MLP neurons of a small language model. Each row is named by its layer, matrix (gate and up: input weights) and neuron, and shows model dimensions 533-660. Each number is 128 + 24 x the weight over its row's rms, rounded and kept within 0 to 255. Numbers have three digits each. A neuron's up and down rows have the sign that makes its largest values positive.
A block is one neuron, or neurons of one layer that tend to fire together. After each block is what it responds to, as a language model described it from the Wikipedia text at the highest values.

L2.gate746:146156150137167112119091080111146149178170127148145146092149162113116099148109083145128137111113169124123149082146117102092055152128131107135098111148156104160098171124119126141144104144124152103132122084106163140142108115115111127128119123122158156142139121110100131137146142144148096160124099107112131125119138095095138134164112135142131139127150132111138151160161152130159127132149
L2.up746:144152128104108136135122134142128120133136128149142126130114144137115104105074122172118097125092173127135103154169084164129138141129138151152186099096134114112094138118139164151150088142120088135146097120120120121107134135172126139105115130125119120129109147148115111129143139160121139141112094092130147115099159107108098153141160102138121129141158137130126152138109140139144148137136
Description: Mid-name code fragments. Short fragments inside acronyms, model codes, chemical or math subscripts and currency amounts, such as OJSC, EWS-G1, Volvo B5LH, H₂O, £122,000.

L3.gate201:129138078113159118111101108135102146142125119122103099121137106124093130130152108126055113152149152115138159116115105152127081176111159136145067113115096134117121082118137134122123108121135121143105132151134076081061138149117101114136142125113125143152121140141135102080131148108124134134102109166110113121102122128138155073124116129129061135203122152146153183152146130154112168124156
L3.up201:135103155143112106070112099134115156100133111139115097102110080097147125126135124156125123122076143138116154149136124139131145110165143130165115106114104084138159143139080140148158119149131094116154126058119130161152149115110106156087125131144142154150128165122096137144152149135112122121101113183080151124121119089106129145124131133077135151130153131130156153137091140135139123170097
L3.gate517:091110146126110147133121112120093172152122106135126110140112155128102160158108142110132106127145147163135104117137159153129160108143169135117079175107148130160147117125099153128140130118156142158127129129125096151105089066134141110160138105114138149131160146127124129168173142161159125133127135142172174074106121154105160152139157099130135129163131140141166129144121135100118123160145
L3.up517:170131105162111150134127141100126130112129119131132082137099121095113132165117131157125127145111106134146123102146113125068157135172141119141085141148083087143197097144100127105141150119145147151142134126129106103154103108132110133117149158112144129187128150145120122124116130113088135135106121143122155130167114111170120135097155113144099139138099136148118127099100126098099115140110
L3.gate932:127144117136098138108098086140105120084146133119164119116146129090092161170144094126103108101137137145155133125129136103099124132150142155124150121137131117166150122169086116115141101120129156157150156147169080152102097120129165111128115088128136139155156139129140145130160134131131117154108121120074090131136145119138139117099139142098181110138133123130136099078143096142103167133167
L3.up932:134100104175114167135135123105069102128159145151120130119128114093090175163128148147080159150152146132110107126096110138123128110166150157139139107122110110158168116125126156119154124172126112151150121102143094151137083095134154091139138109108108119144131138112135163152105142120093118119154105175132125123087106123147131131098165128062114162127139112125125156127108110139111153106116
L3.gate1003:073081083150076137112087142121135119108112101128113102151155146119105177154131128153093161166132141147134089147119163144114131114135177130131126106074082127108144097124164134125121128137130082113127118137178097112113133123122142134079114178109145117172163128143121165116123150095141140134114132184130139141139108164147113127110137119125121118153126131119121142109142101144133193176106
L3.up1003:156106080145106118094122101090128132132078171116110092100094145137135118138143120126071142138100123148164082137179103147104121195133159114159076079106135122135108131112137133116096085150127132130179089099108123149133089122176133142127119071079160123172138127091113108132116115111134166107105165145105159106126120097143111170141139061114090143108154137110179117117148117082115162139148
Description: Start of personal names. First token or word piece of a name at a line start or table cell, mostly biography openers: Juan, Mandeep, Stan(ley), Stuart, Dave.

L2.gate776:178135141148138074168123131120144153162153140159131137151132133121154164131085081108164166106137138193139155164135098156084157117112141101153170144140163144154167135149158125126089146080136159150133092085137147114138112135111100132131128156102179149094159130096107106138168084173097137158135120166148111137117137104153159123143145157095128091157153161140141104130104107153155133109118
L2.up776:132156124123154121141141131116126142156207113134124133107083165144174152132094118141125132073126168175149176143111171141110144111110148114157145086109161126147144157111167148142112120087157164122158155066069106147134159151095127114145157149150146164108111118115126095112161088112147126136121145138131116140149078104128152117137112148107112135132120123137104121139079126166141105126154
Description: Digits after a separator. Number tokens that complete a figure right after a decimal point, hyphen or comma, as in 65.18 in vote tables, 7.13 m, pages 7-16; also month names in dates.

L3.gate79:136120091150137073104187094158121070139144109099133173141112136105121159142112138186126093082152174128165138132132121128103138137107135113123119117109135114108111116092135127122144145124178132187133128134108115119102170102117112067143144123144111110162160130106143125129082117135127151133123123087116097138113137091114152190153124074111132106147108143135142096126069156162135104119148
L3.up79:163106153129134134092121131108120131150145110149089148122121098097115156126127088138143121115122118175124157106100142171154114144185127127132153119056103161141166171113103149138140105078125107100129098137112105137133110143121099084104169167104149159130149144117139128128174125104109122116118169154112093155125131117138123138124123128117140105134113114165108159124131150142164124129154
L3.gate133:131146120172120093083170155130058112105089173104122151092144135116104110140149145132145149114113078100126119124106073117125165130138152101138117102152131134098125131114134123135105158152163100119123173161131179124157120148130137137117158139106184109108105116138134114121134092124114153107132141142110149133151110161148134110138122132147117131105147151146144104155120107115142102093141
L3.up133:113155113129104103137102126089125139111141156124129149136105126099082146135178145105133097125120136106146110098132110130107121148113127145129150114123098159094118133136127123125153136178106175163148151141098107153144154095151130140094110122109112109082135080167129157111142141091115134109134095137096161091148137135146166157121120113110087153139156120144158134128146130092104141101109
L3.gate391:152116169146135112133122122145131161154175132133125128115182167086125147093144109136164185088154179132165109127137145135117161106128154080118156103124169093138133133153138092130121105136201105071121130125113149121123106132161130115135152102117122127148136141144139101123111036122147131156135110123118085145135124117126149130137141121155164110117122161141135128125101165145152153131145
L3.up391:138184153164095140111153167118128186121118144152106133129145140146126204106078080105085126147132099084128131160128125116158093195157145130162116068071175144133157141082117142169132097124123189112109136084129130099171117159148112113127118130092156182145164137112126140124144111141101118119146120118159120115134122106123105169114153141114129137146166142096140125125120132105123113135118
L3.gate784:138101099096127139111129130142148174140098159108100154132096124087115164105108156110091144102146139114132129162125136142148141171120126163148134084083140151106134129157151128170142125116108119146133138121137155181105118142138109102135145159157125133151121107116151115128147139080163130143124109132114133119160118095110127158119165139132095084171096119122164102132148179101115144142078
L3.up784:115132123115134123149131142129171124160110086093115161115148141102169105147147141178133172124188131101139107135120111104101155155146128144107155112121146158132121102129177102197147121145113135084120129131103138093116123079129159132123154136104125111115144133169115133091128141134126118155151176129139098134200106048142095172102144115144130093139175146134130133127102138104136146103118
Description: Decimal digits and table headers. The digit right after a decimal point in measurements, money and stats (376.8, 4.5 million, 79.2 m), plus column headers in wiki tables (Attendance, Score, Team).

L3.gate285:153105133123133139108101111158143104156148096097078177139144118148101185126164097119136127179156123134107123101142125145090098193130129107164104127121135135103125155113101112162107122162110161088114136120125170142127100105133131083100105082129146131123168157085152116136099175120159110148120131103107135116141113173138147122128173092112124106141138166111138139146104102102128125150078
L3.up285:132135113141121113151139148135069111100132120105102160148132108123121151113118112116117138115074103113144100129168120098155157119125155102179100126161202156144128130107112173106134143085132139153138110120141124121111101111112147095105141084107135119125122142076142133087077161156129150144138125155134144143147128126157112106098142116096144126108148137111120139098130103165116138117093
L3.gate1010:118144088151100104185140120126137103110100111089082123109106082107095177136139095158130103133136133139165130120132122147123101139140102119125105145092123140131109175144126135162092134140163104095136122134119119169137146152122102110123099165131177133137154140146110123090168166127164148100123176144144085131137057099158124142105133123142132157112128125101152151123151132131137107146130
L3.up1010:136155146163147131143126106132121137146111119114084155136106112111178144151140136107080111121087121133104131116143150144092095175113119131145112103129151126143122137138173138151126152135056125087115113110121139126130111145126089186128116111055134138126108122165119098111134133148194136167141143157117079122111101125135063114117128089143138093126135132126171095151154168121127101122129
L3.gate1128:164078094140118078124088152139089149137150171128112141129158103118136123157145119156113106101127105117101136153124131136157120098082152104125144141098142104165131148117083176132094110108108130135158152099163125132120082157136069087088134121155154083127145117139159146102117162143118115116133101125142108150125124118154088131082110110104131154118126124127142100061142089138139134141106
L3.up1128:112139097141143100117098165124105114140117139152113157116131089146150151135121098126149123119150118125133124082109135132122124153152152108113136164103181123104130176083107115117123125130138124115133151144166109160134110170131113138121122106132134151185135147116162092123064165139154107093137100123112123132139108146124084150106111109123113104122111119087119133116125122153165120102091
L3.gate1146:127138160110129089150111134129115137143142159115142135117135136135187126099150118160167116102123115158129154097069144137120102160163140118116114166091180148095137139131128156154128155096125141095108125133125137157124146162108091110099151088117105169187137075130109135112090124126140123106090131092115145152116094138131105154130117135146120115124141118108133080120098122136110159129187
L3.up1146:143129124139117135134107128074137165140173135169141155142164119149120140148098087149107127119091108115088110154134100141136116120122140144097171154132145123175122132132140149142126132183113136147087160101133128184179100140164095112131128112180130138096160127126164109128124132100163144163126130140151136124108098110117135085110136102109085139131162146076170128107110118125113124140119
Description: Clause-linking words after commas. Connectives that open a new clause or phrase right after a comma or period, such as as, since, while, with, but, However.

L3.gate52:114118123136093168112111122094121171120118121122129149156131145140171103122120148139132147140094099131107116144152120146116154114145126080121112095147157093090162138114133160164129103135123133128119107122102101135135158117133101134140109109123136095091141101144148139094113115132160170107085112084113135101132147125158153169108121148131156203104109125133085164133126129080159107082125
L3.up52:112120129117155175126108119122095133110146151161136142158160139130112117142190110104165112161127131113142145122137137168085133194091108064116144130140118145178082137161163143080133126130119149147138125121137110106117133110205136123130120164131153118110167087160131154134158162114124135123140181117132164117139122138110135095097141104126113088124112109126175113108112131128116144156079
L3.gate151:131151110148104118155169148136163173117088178138121165098125150164122128114135164165137080126097110123096145118102125068127129138089133095138121157147131097188108172144135128131157154131118130130125165155100121107182166160117136099141111116108128107114110149107137163094143116112142096176108145156186099107131160128096143086147120104134133105146138149099122078097120110102104166115120
L3.up151:116139131151100130138136070126156127124104149150145128120122165148118116120103162137153091155115079145124122120135104134139136148125122141163115140158110129104092113116139127095126093080091134125102133140126142135132132154131141152122121122120136109093120166151155166097095161123144155101108130120189135102068160115119133104104108109147105114130123134121093085132148130121122109137136
L3.gate482:127177155150105089106099148104151170138088167146167127138142128165121139128111131134152128148067130166098093164122139121131094129133156079143150126121164132136104112135101148127103154119153109128123111107185164132153128171110135116122166141097135139150118150143123172142088155135135169172082147132126144123140134112169094150092127081120156095145144176103077099098122156133157131117127
L3.up482:116085122094164112140114142119117147114121133122107146107138163132130141125149121167131139161103149158139109118132136131119139123120150089097112152138135078148111115156166125125149156083110176093135109109168094133103099154113092180162124172171143135107116147118134167109130105134154115133123148106128147135146169093096113105144110148093160072117121175179122101104150155166120195114121
L3.gate1134:078110137165165128166147168121147112142097141161125102120135126137074163131159172121141143130114145151142130091137111129146171110130105138156121094157075116114149152172124121125130117100103113153128180109145147118130115129149076115133143086127143147107155181126127129139098137141143120119121148117108107189103126095122104154124144140133120133157152127138118103134124139101159137130122
L3.up1134:115138154118097169112131111092143199103102145098162144116135136133099045139141156144115174136086099146146129163173095156102139147126143129135091121122101102148118141096132131165122101176074120094121099124141151139150142093170117123165141118102125134145117143109113134096143139120123167131133155145143137129121146143134119070153142093162121113152130120144120111145126136102104126115121
Description: Mid-word name fragments. Word-piece tokens in the middle of rare names and words, often after Sp- or capital starts, as in Sp|ons|oring, Sk|ul|me, Mao Z|ed|ong.

L3.gate219:131098115114151154153165129134144081110111169146131143121120092106134103175136147125131134111093109125116133117104160122174129153092103108160153161156116162127099103171122127160127131139126138081143115157127105156128118121101152117110133161133103139149103128091165142103102118143106116149135105180153140140134146088146172111114106145126115121153157187139126115147140164143136136097107
L3.up219:114163124142125111150146137142144179147101168157104202127125118136140128132128143126117076115104109100132116156130126125147118133148125130149103159150152149136119142149085175115134115172136115064101119116134149116184074132122126135092107113103122140113104138098134143174160140144111151105129135180171150128119173187123169122105128113130144139082128134100153157126153152144112112155104
L3.gate331:124128146093140101165106149117123085166103063147127135111128091151169107074099112132158143155117123118128136121183154140153083100097110128118151186161130095108114176138118149154145134056109142128118120101107103136118102156132130153148091132170084103096054151135162143135110113170134102126118134103104101164138116107120108142119116141146131130128141152125105121121113136120122143122114
L3.up331:135142134108152173159114156111134148142144148154144139133116134127153079106156132148108170147125124156104119107137138189102132170128092135106141097159133110137140163136123141140094117155146080072126120127133094137108097163102168142122137097073101114144110130134100115162170153128138115129063160155094132114097143129124088158131102098129126129076135145138088146146122119103117114143105
L3.gate578:130112097133147128108137113081127103127119145167140125137120122132121152126111114167132145126114069173129137146166122134157124119142109129118125115164110124097107115140138138115155140126157095148156121107147114072127118152149152161178116136111121163172125134158143148121110131122065139112092134181113136104091162107139122080138119135163134100106107128145146104134136142167137144128128
L3.up578:124126175121159126165152158127150126115115131117121158114155082113157087127114155113110134157124133114119116126117154152140126071150141122130110141075121111151113174156098122109114105147076115100110137091198147102083084136103103135115101119112095143161125132129116139130144151118135159150133160131151149132099160151122143123121113121161173084148186147128122109139110140167130108145120
L3.gate648:100143103166112093136116151099153134135123160123143168135122169124131139146144132122183149113145167134115138148164102116132108100108114127168153142143147090118111150186127131090131165145132133098147175150131111138108104118134157167114127120077145113166136136178111163125136110139163112105121143071170130102148157106122113131153074148115155123125122155114105128113113148174137164137129
L3.up648:124137155119124112101141142128136186125132157124161171125165123123150173154107100130110126146112123165088158126141126138128109103162134103144120138105128180159136141149110137133127106140133116096144130119140152086132106148151098180100145135095099118112150145129126165141130145144138162137113123136135160104160117116106142103121158074089132135128169124104089086116130114146140093153115
Description: Proper-name continuation pieces. Second or later pieces of multi-token proper names, mostly places: inner word pieces (Pukkelpop, Petropavlovsk, Lubuk) or the word after a place (Gulf of, Cape Town, Nevada,).

L2.gate685:094154189153117079135133142112158133105115109129141138107166160066141131128113156127112101131128151146079173137158112147128105131139159163118126137106162130125117141138123141149131121123133141122135102097108128146179134131128121103143162127140141157128182174148139176127126130161141139137084120122156046122096154128156119081105133106151129173158150102122100110098145155127128138154137
L2.up685:103124125126099103157165137127197150095152112127132124056144166124127121149137152141148161145152150113100169140127144117138162118091131071113135160132146124115138156150108162100139122123118125104131087122116117160138117096168132133117137073159135106110156122161166160107135114137131119145125139120134115107136156088120139151161089165129143104159140124132134120146158194140130107174172
Description: Mid-acronym capital letters. Single capital letters or word pieces completing acronyms and proper names, often in tables and credit lists, such as KSL(I), CS(I), HipHop(D)X.

L4.gate264:177105153160154101130112164117144177081120118158128137091131125150167124145128124185097081088114109113123116103129117178125123124190116117124106131120132138140106097136099153150116122125158086122106162152154141166151116134145120173128134117083128123074171128134056135139156113085161178123121110090118137138088112119118124122132145095135131146150144163099120130127093153124130107125161
L4.up264:110142071118148096158136114088106169071138151175115150121154127143162104139120111141091061116150176173134134136114121093140130118135159152126093105115129118149111119139146109148090182097165147153172137143135103124108123145122134135081129113079169150170148140107130119144108136116136119153131160158165150088106116155125103108128146134109079116147111160094139124112089144163139128145101
L4.gate325:129166128140114123130093107064129115132114110153123177135113088173170083121141131131112142178127141150102105158151088127179120131123104102106109116138145157131109136147130133145099104161169116112168138113101163134148164150126156082110112132153153103132182122148116051135092112162101149145133149190132122107130142129112132115126165124114094114117150141097136108094098143104136091137115
L4.up325:124150111099106112127144170135142137138143157160137134131180134152137113124104107126131099156132144132104133148142166094117095147109154120108108126164104133129125118138142108083151150077136117125127100122119152118126115118104107109137125090138110104100120130107142164096106119131181117156105116115193081127150113136092133101141154089160127105163130158128141109104132161141144159113132
L4.gate732:151169126121144129161136139113177152113102181091125116118120133098136136128157114117153064157150103186147133140126119132145113116180106132167128143110114113167131115059106136162136082125122111103150121114137152099135120107115146119170089107128123139145129135161137098114147145171136139112126106117117109116137139151114122108108170095104108189126135152102088151169126133115132084109095
L4.up732:117136121143130118117117148204127117087127111157112106121146133130100183131177122113131106128142145117105166128140103105111154178140140150156122124114128104110120132108138139131113093134168154126135159187140139086146161112133140116154124087133125168176131157130154106158158127106127167120137177108175080102155113146129149119140107114173151147169147130137155121153164157116151130165195
L4.gate1057:122099156110093127157131114144158127095155141112139086111124136145186097126140149162168109141112118133124116071170138069141119114119088149106098118123124117142120117147164129141118160174093125150113136137105076104137100134130152149131171162122162122141108143165093094153125113103165130137142140133096136114134154133148136090140128166154125116074151108142178135166147153113137104098138
L4.up1057:138122111154153089135138130129098166149124105111078166094160120117131123132086117151132081132111125169139132122133140127101126117134123086116052140154127183136114154094144097142100137116135138083128171126119115088115143169123084119146153142165148072124135103109098144134127094088149141136124127144128097134066127114124111137170102095172137121121131154105084151159103118100123098097154
Description: Designation code endings. Final letter, digit or hyphen piece of acronyms, model codes and numbered names, e.g. the 1 in TF1, the 4 in F-4, the 10 in I-10, the EX in PEMEX.

L4.gate349:112108148145123157171129109162126137125100139157110116153118117138106164150097110135131137135154143098112123141091167126103114112144139092132127118113063093117127141138087125114137095150093146112138122174152116150136120102097085093122138124109142100150147170150165131138122153134109151094121160170084121107126117125118122094153121083171143096126171166110151125110082123134134131127146
L4.up349:123068096130125115106143115093131127127092109130088101132151156163148116160112139120118152178139128112128126093133131120119130118157121162171146138109132132078139134146137128128154107145119108114117102133159110134140134132144119127151173123117169106176107136150154133130115128178127128143156131125148128142134119109143097136094143127116120141119130142151153141083133116129140157098103
L4.gate485:147086108124124139118126127106092156120143163157109145110133151188144115127140112191124134159134102148112138137142106114136078169131120145149136108150156110132160124140115105169035093116136128131127126137194141138149115131129107111121154103132130128135145127124147142127135169097093114138139166108155137151150139180134132127124150126115158113093106142150117133108124155108114184134152
L4.up485:131106124139144119123130125161131129108131157104154126145124164159131130159173180149136147139149104092145117148176117123104134140141121123158116089130073084132102088127195105140142107154083152138107091137147152129137100148106109089174123108139119108120112116133137102111141159112141124137136125146114157134162170111119109085086113145106097133123111126139154153117129159089156122102161
L4.gate509:132119137108120106084115129094156193157086068144079130104133119140122131121099132149090164122151151116093103102139142139117098092126168107131144150111120158111134129107093115118118114123134100135103125076170128131130124145130106117074102117111087145179135131146138137161176143113113115135113099124126108120149155155114091135110192094138141142144159128155152122066141072139097143073143
L4.up509:079090105144133128163120097107119132165128177149138168110113144155151123097112139184109162110118137098117155118166146139154108125169151118186125143157138127126122118129131108157105094106122098130142133164134125114095121089122110106182198114123128106145187141062163135136124140173152140118117116105166164103127116139115128143146108078152108087153164129095179124154105115131087121129171
L4.gate1162:145157129156114162119121134088121119084090116147091120159157144116109174129132163077156126131108140110128129094164126092102134137136112102178133130117123116128135110107154177138100150108121147131122136124081149157112095117146134074153133146112154137112130135125109129117109131181113085157136154164125149211144133101133128101132125108161098165149106151143133162101154135093133094105135
L4.up1162:097129105149170136132127121153147113111104137142128106126115118163139084107107136140117120140117113178127076122128132087106133116145143147142179150139153111080121115108167161149111115125103139144112167115136143151139120117124143109114132134141125122155165134113121119137125142153123087150117183116133147183120134125103126127146124094152178113133132120126110170144101131098097099124134
Description: Title-to-organization preposition. The preposition, mostly "of" and sometimes "from", "as" or "by", linking a title or institution to its organization, e.g. Director of, University of, Secretary of.

L4.gate39:134148141116139109108116151090152126159149169148130121170133172130148077137140126086141114104164171142115115145142119130129070106100153125116120145165157104087110086097140134113180124127092154137120159115140111159157118113126144127102147148135117129161097097138119146114107145132121107137110098127124138122122101149144109176165140080078143102155121115099113127119131070195119142142172
L4.up39:131119122116164115147144107104103096109083150158143114143155167102131120143085137133123078102090131130127167141132137119150060096091169130097134129119134137112104100111126130107107151097119163177149146143099117122156135142104148168138151130136093115113162091105109132118132141150139181104109123112158130131121145124113114138137131076113115120129120113185122076102123132139155165143111
L4.gate372:051107196103075162159140127130172125093121119123116125142119136141186152120129135121093152119120130135109159135137083162115131105132124099139106115148089106133121127139136121147113075102169124105197147107122147110119146135104102125135150098076131149137139156128122137183128112089123126135127122146170151164121128118119138125097145097131139139140135086120096122125117153117153119154137
L4.up372:102111102121107118135194112136120147127127140130162151135148132116141113144118127124142121140157119094163153153180105145158109145124124115131149138123144169155114183145076138153140091149136089112142104129137106146124124121130168157148124127117122144129143139060108132116123085120117186178123157149102150094130160104122151122182101151130115107109101106108091157102127098120122145158103
L4.gate557:181140087142151136105140118105121113075122165179154142164169140091140113171120116116167113081090092144120147144167108123104142108079144078118115123150109110129122110127127120103108148145126140184100164108140147156161134100157164122133158143099136101114149142142095135140126152134120130114132141155144120138123149158164128124137137152142121108123121163142092117099124159098168135131109
L4.up557:137106136136128157096137130066185123114120136166132122178115122086096054136135106113151133110166134127126178175140104142100109132128146119152124108125094153092118134111089107156139166130098130136107099135113110120137106125118117158131150115101124136143168124152076144130146133150111136138121149124168122165090133178130133119173136160128065127116115160132058115119094138125138116129118
L4.gate585:078177099121122149142093131149127137095093145102159142144148171124109121124104108119119135088089139113164137141159079132145164140149151140136085105082127145165154111129101115126093096128109129119110144151117174150123095155141117117113130142113147070098130137115109139108120133098122155104117100185138133122099118135112098113146142110081092161113144137114104148101137098132162131168120
L4.up585:121116135129113097113118112135176150149138154153114115111126160137095090135152118138133171143134118149122126093144125109139105125156126128115109135142138150115119091096128139114068118129131140141137113162149116161124147140126153104123161088136107119124149171074123120172144160058162129094105115157108152130106130151134124108179101113099121112122118114079099173099117106106131164163112
Description: Name-completing word pieces. Closing pieces of Latin genus names in species lists (Con-us, Liat-ris, Ed-esia) and of first names opening bios (Ed-gar, J-uan); also the pipe after table row numbers.

L2.gate791:157141106125101115137120135137116146136139081112142117137154152120096084154167141097114140150079133144137148112127129101134087130131110137158187097125154096114115136130145145115136113150145137123161098106115111122121132128135131105098110088144094105124118126163147071141107111162120111111151099098109101126144127077114128154110098157152146111186121156133123107122154114159116138072084
L2.up791:142135145120145103151115105125165088143128171116112146158117172099104176100145136127162198112136148148088148123166131171128117118137083128147160127109107142139150137117124088079170143109128158133166123097110120152087132097159112110143115142134132179177078088123136190119132111196135138116105088105118129126114117150112097126114115139117169142109133112150116125162161161135134158133117
Description: Conjunction after list comma. Conjunctions right after a comma that close or extend a list or clause, mostly the final "and" of a series (", and Blastomonas"), also ", while", ", but", ", with".

L4.gate62:185115143158124120143147100106125172153098118118139111115177169128141113160133200103151137139116160144144121108161112125150085118162135130138160167133130122129124132131140126114177117135149128167077135111135121135155139113142058147127166097136134161154100127066130119111176133094181132121147100106128132119146123106099129133131125119131119113168111114122129093174140158151148109104149
L4.up62:111105111107140156096139112151109120154089089124087137131147125117125124144131158130135145153135144057124126105168160115162126161107156175120135140135180138113115153107128112131130172154199121095103099117140140117141149143119146102134158144149076133120170140138151146120135112135120139147103130117170091064144138119094182111110153114121156143145111144150165128189143174122152130123105
L4.gate80:165106128146123107126148139092103109123085100147153113113138143141138140111117154136099149098148125155149098146160143136114151102147124171128152120091133192084114125184120096143116093065153136092166108104161155132100111106111070126137110120077148137130126079112166121124096112138138149104106179111120163143129165101125112142177126140148129135179129151098126101115153096148095104114144
L4.up80:124137133137153162078098128123157127123163156171164128191147166129106117093126139165154173135127122139124150135128111085097128098150073189149167140130086156123147123139112104098121146163078084117122097134111149103111115151097117104116122189109151175127133095129124136115143103116097097145121141189148161105132156100163123123135140116132110165153118156144131143146127119113130105160153
L4.gate140:107153130135115142141124120115121119118145141148128140174140087114131196148146120110108108128143117127110157115134119161139147173138138147134148148131121159104117142104110149133105114137142114094150147127144155105140133135103098131130110149105126129125148128128152095122125148131121115127138160145155099138172146123130137107077158138098156132122115115091128124149056165116143093125144
L4.up140:078095136162123140143120110113104125138190144140096175140169131130148163112149097092122134086093141155118121163157103128138121096133181139143134133159105128134136114123111093163141150119150085121102153119120119151129161126098123163113122126110133116137158109123148133082166101110167117092118128137148153127132106128149054140152121139121116116129117131145081111132098150167121140079212
L4.gate1161:136138120126099139117124170089118138150112128158090103092190147130066112141114136147120148154111092113142092066116101126101104160148174115127128115099135099122111139072090113118125117142100115103130130119131134073119136123124135148109100111116146106091148100112135148156134116119147130089110119086118106149102115120144108123160107112159151139156124155151072175152115155109112143116114
L4.up1161:104074096130146128110145130111134128135163140121097163101164143137108144130168137067105134137106128145138121140143109115135114121143099120097109112109136141131125149139134116106157129119148139120118162123111144156111169154140136138158098109163140169105107136152124068105090079099146162122119153135113127117152141113131108132160127138123161126117093111134117114111117134111117140142076
Description: Word "as". The word "as" in its many uses, mostly roles and capacities (served as, released as a single), plus "as well as" and "as a result".

L4.gate122:151126136154139149147158123132118115118144086156129107126131170148118162133125116136133101121154121111131114097161156154125159143154121151101154106112140162105142137145143114099126101133112106114131080099134148150132125095143106150127134182118112140125153165133105125097117134111127120120142164113150168108117150106146120174148080109072149123120152128126079153118091196144149150106118
L4.up122:151153116142100116065108133114117123124108144094124168149125127088109130107084146132121150122114098100109145172148116123123127092187145113127141147113098105143107155107097146166123092082172156148128063142099118164146059137112112072143139107123117115133127178087138096162115135137148135154108137129114158161122120133147134127108160083140150130153114098150152129105138136111158146132151
L4.gate275:137110121094129163158141143163135090141135150111136113108121074110122086117137121173132125149136116111143086123112148085113155128152113126159130124168159143140143153136175103126134172107164140136145082151166139132105108092127117122123115150114121118129164145117142112108149121136133166122153177149163115117123139084116120221103178135125146119126116165108148072147127144161134144159178
L4.up275:138111142118098124124132145125132154147119112108085128107138109188139094147135083154112148107103139115108137102116126125110126120100091115132139137084132142165134131100155102169113080073160097166104087125164146156157083096124118111136126139149110089145125170125067086116155095135089159138129111079143089151142115088142147171130133123132118159119102154159097111122124142110107138115157
L4.gate479:145124087146159139159145132104153163152150154120142138150097177098088216135089134116104138123119151146145121112161106119126122133124129129181137125115124094084143170150134132161120082149104157133110099123137150123078157174133088093144094136116129134094144115117155141069124149158141121143144128155092182103133140089129148114156141080122161125108174106138149122136117127129089103134160
L4.up479:135200100144126133087128175101152144143152143112163148083104164141123123172100107078145114111139148153130120137146125144108142097140138131132120103090134118126099138090119124162113062137164179133124092116087121161132124129143110084120111112126125146143127118143106126113137097110195143177151094152128121127133118116152152114122131110107144149082129134136119141102145180130123113106160
L4.gate747:155128181151099133126127152139153123162089142135111150125129131135138136151148099131109158105141144120105109152148109115117173116120131114123142111105143113118135108145142109125145140136145106140156099135138128179087080146135121075148172119116140159143133135149192115130125147130146144138145149102104103134114111107149090170135131104096146134120157117131111122093132177115111150066160
L4.up747:143130139092113131077126109145156105135118132138178108167134167102123100129157114169126112051130143113131135121182115113115105114153149089103155103103117150118121128180135145160152125110124134162125124143100112150144157091145163091161143151125152142140183110124104099128112114145101105108113137068158145160130159146132126164141145149100163101111153082093109129087080149121141120108135
Description: Decimal fraction digits. Digits right after a decimal point or comma in numbers, e.g. the 5 in $300.5 million, 33.9%, .634 win percentages in tables.

L2.gate90:116084121116092110101095155102125119093131086171122165148122127139126133113128173116127095118123121124105129137102127111157122115101161073135127132154142127085142147123108175128119139103131119130132163072106108090142137124167126140124131134136154160169128122122121150118118142109103123147078144125136130140090158146154149151146136114122116123148130139134107116137158143125122109151139
L2.up90:136105124148111118172119097131118143100099173120108181167083082135121141127122140127098165141096121111120080150139149170166128154094146178143117138151129129128132123125103135141140138141139131151128115129171128098181102118158101115120138122107131119142135113117133125076107129119121148074085101190150138122127133113138130152114123137115132091159049143092134123105135143150138110170113
Description: Word-initial fragments after breaks. First piece of a word split into several tokens, usually a capital letter opening a line, parenthesis or quote, as in H(ampson), Y(unho), X(avier).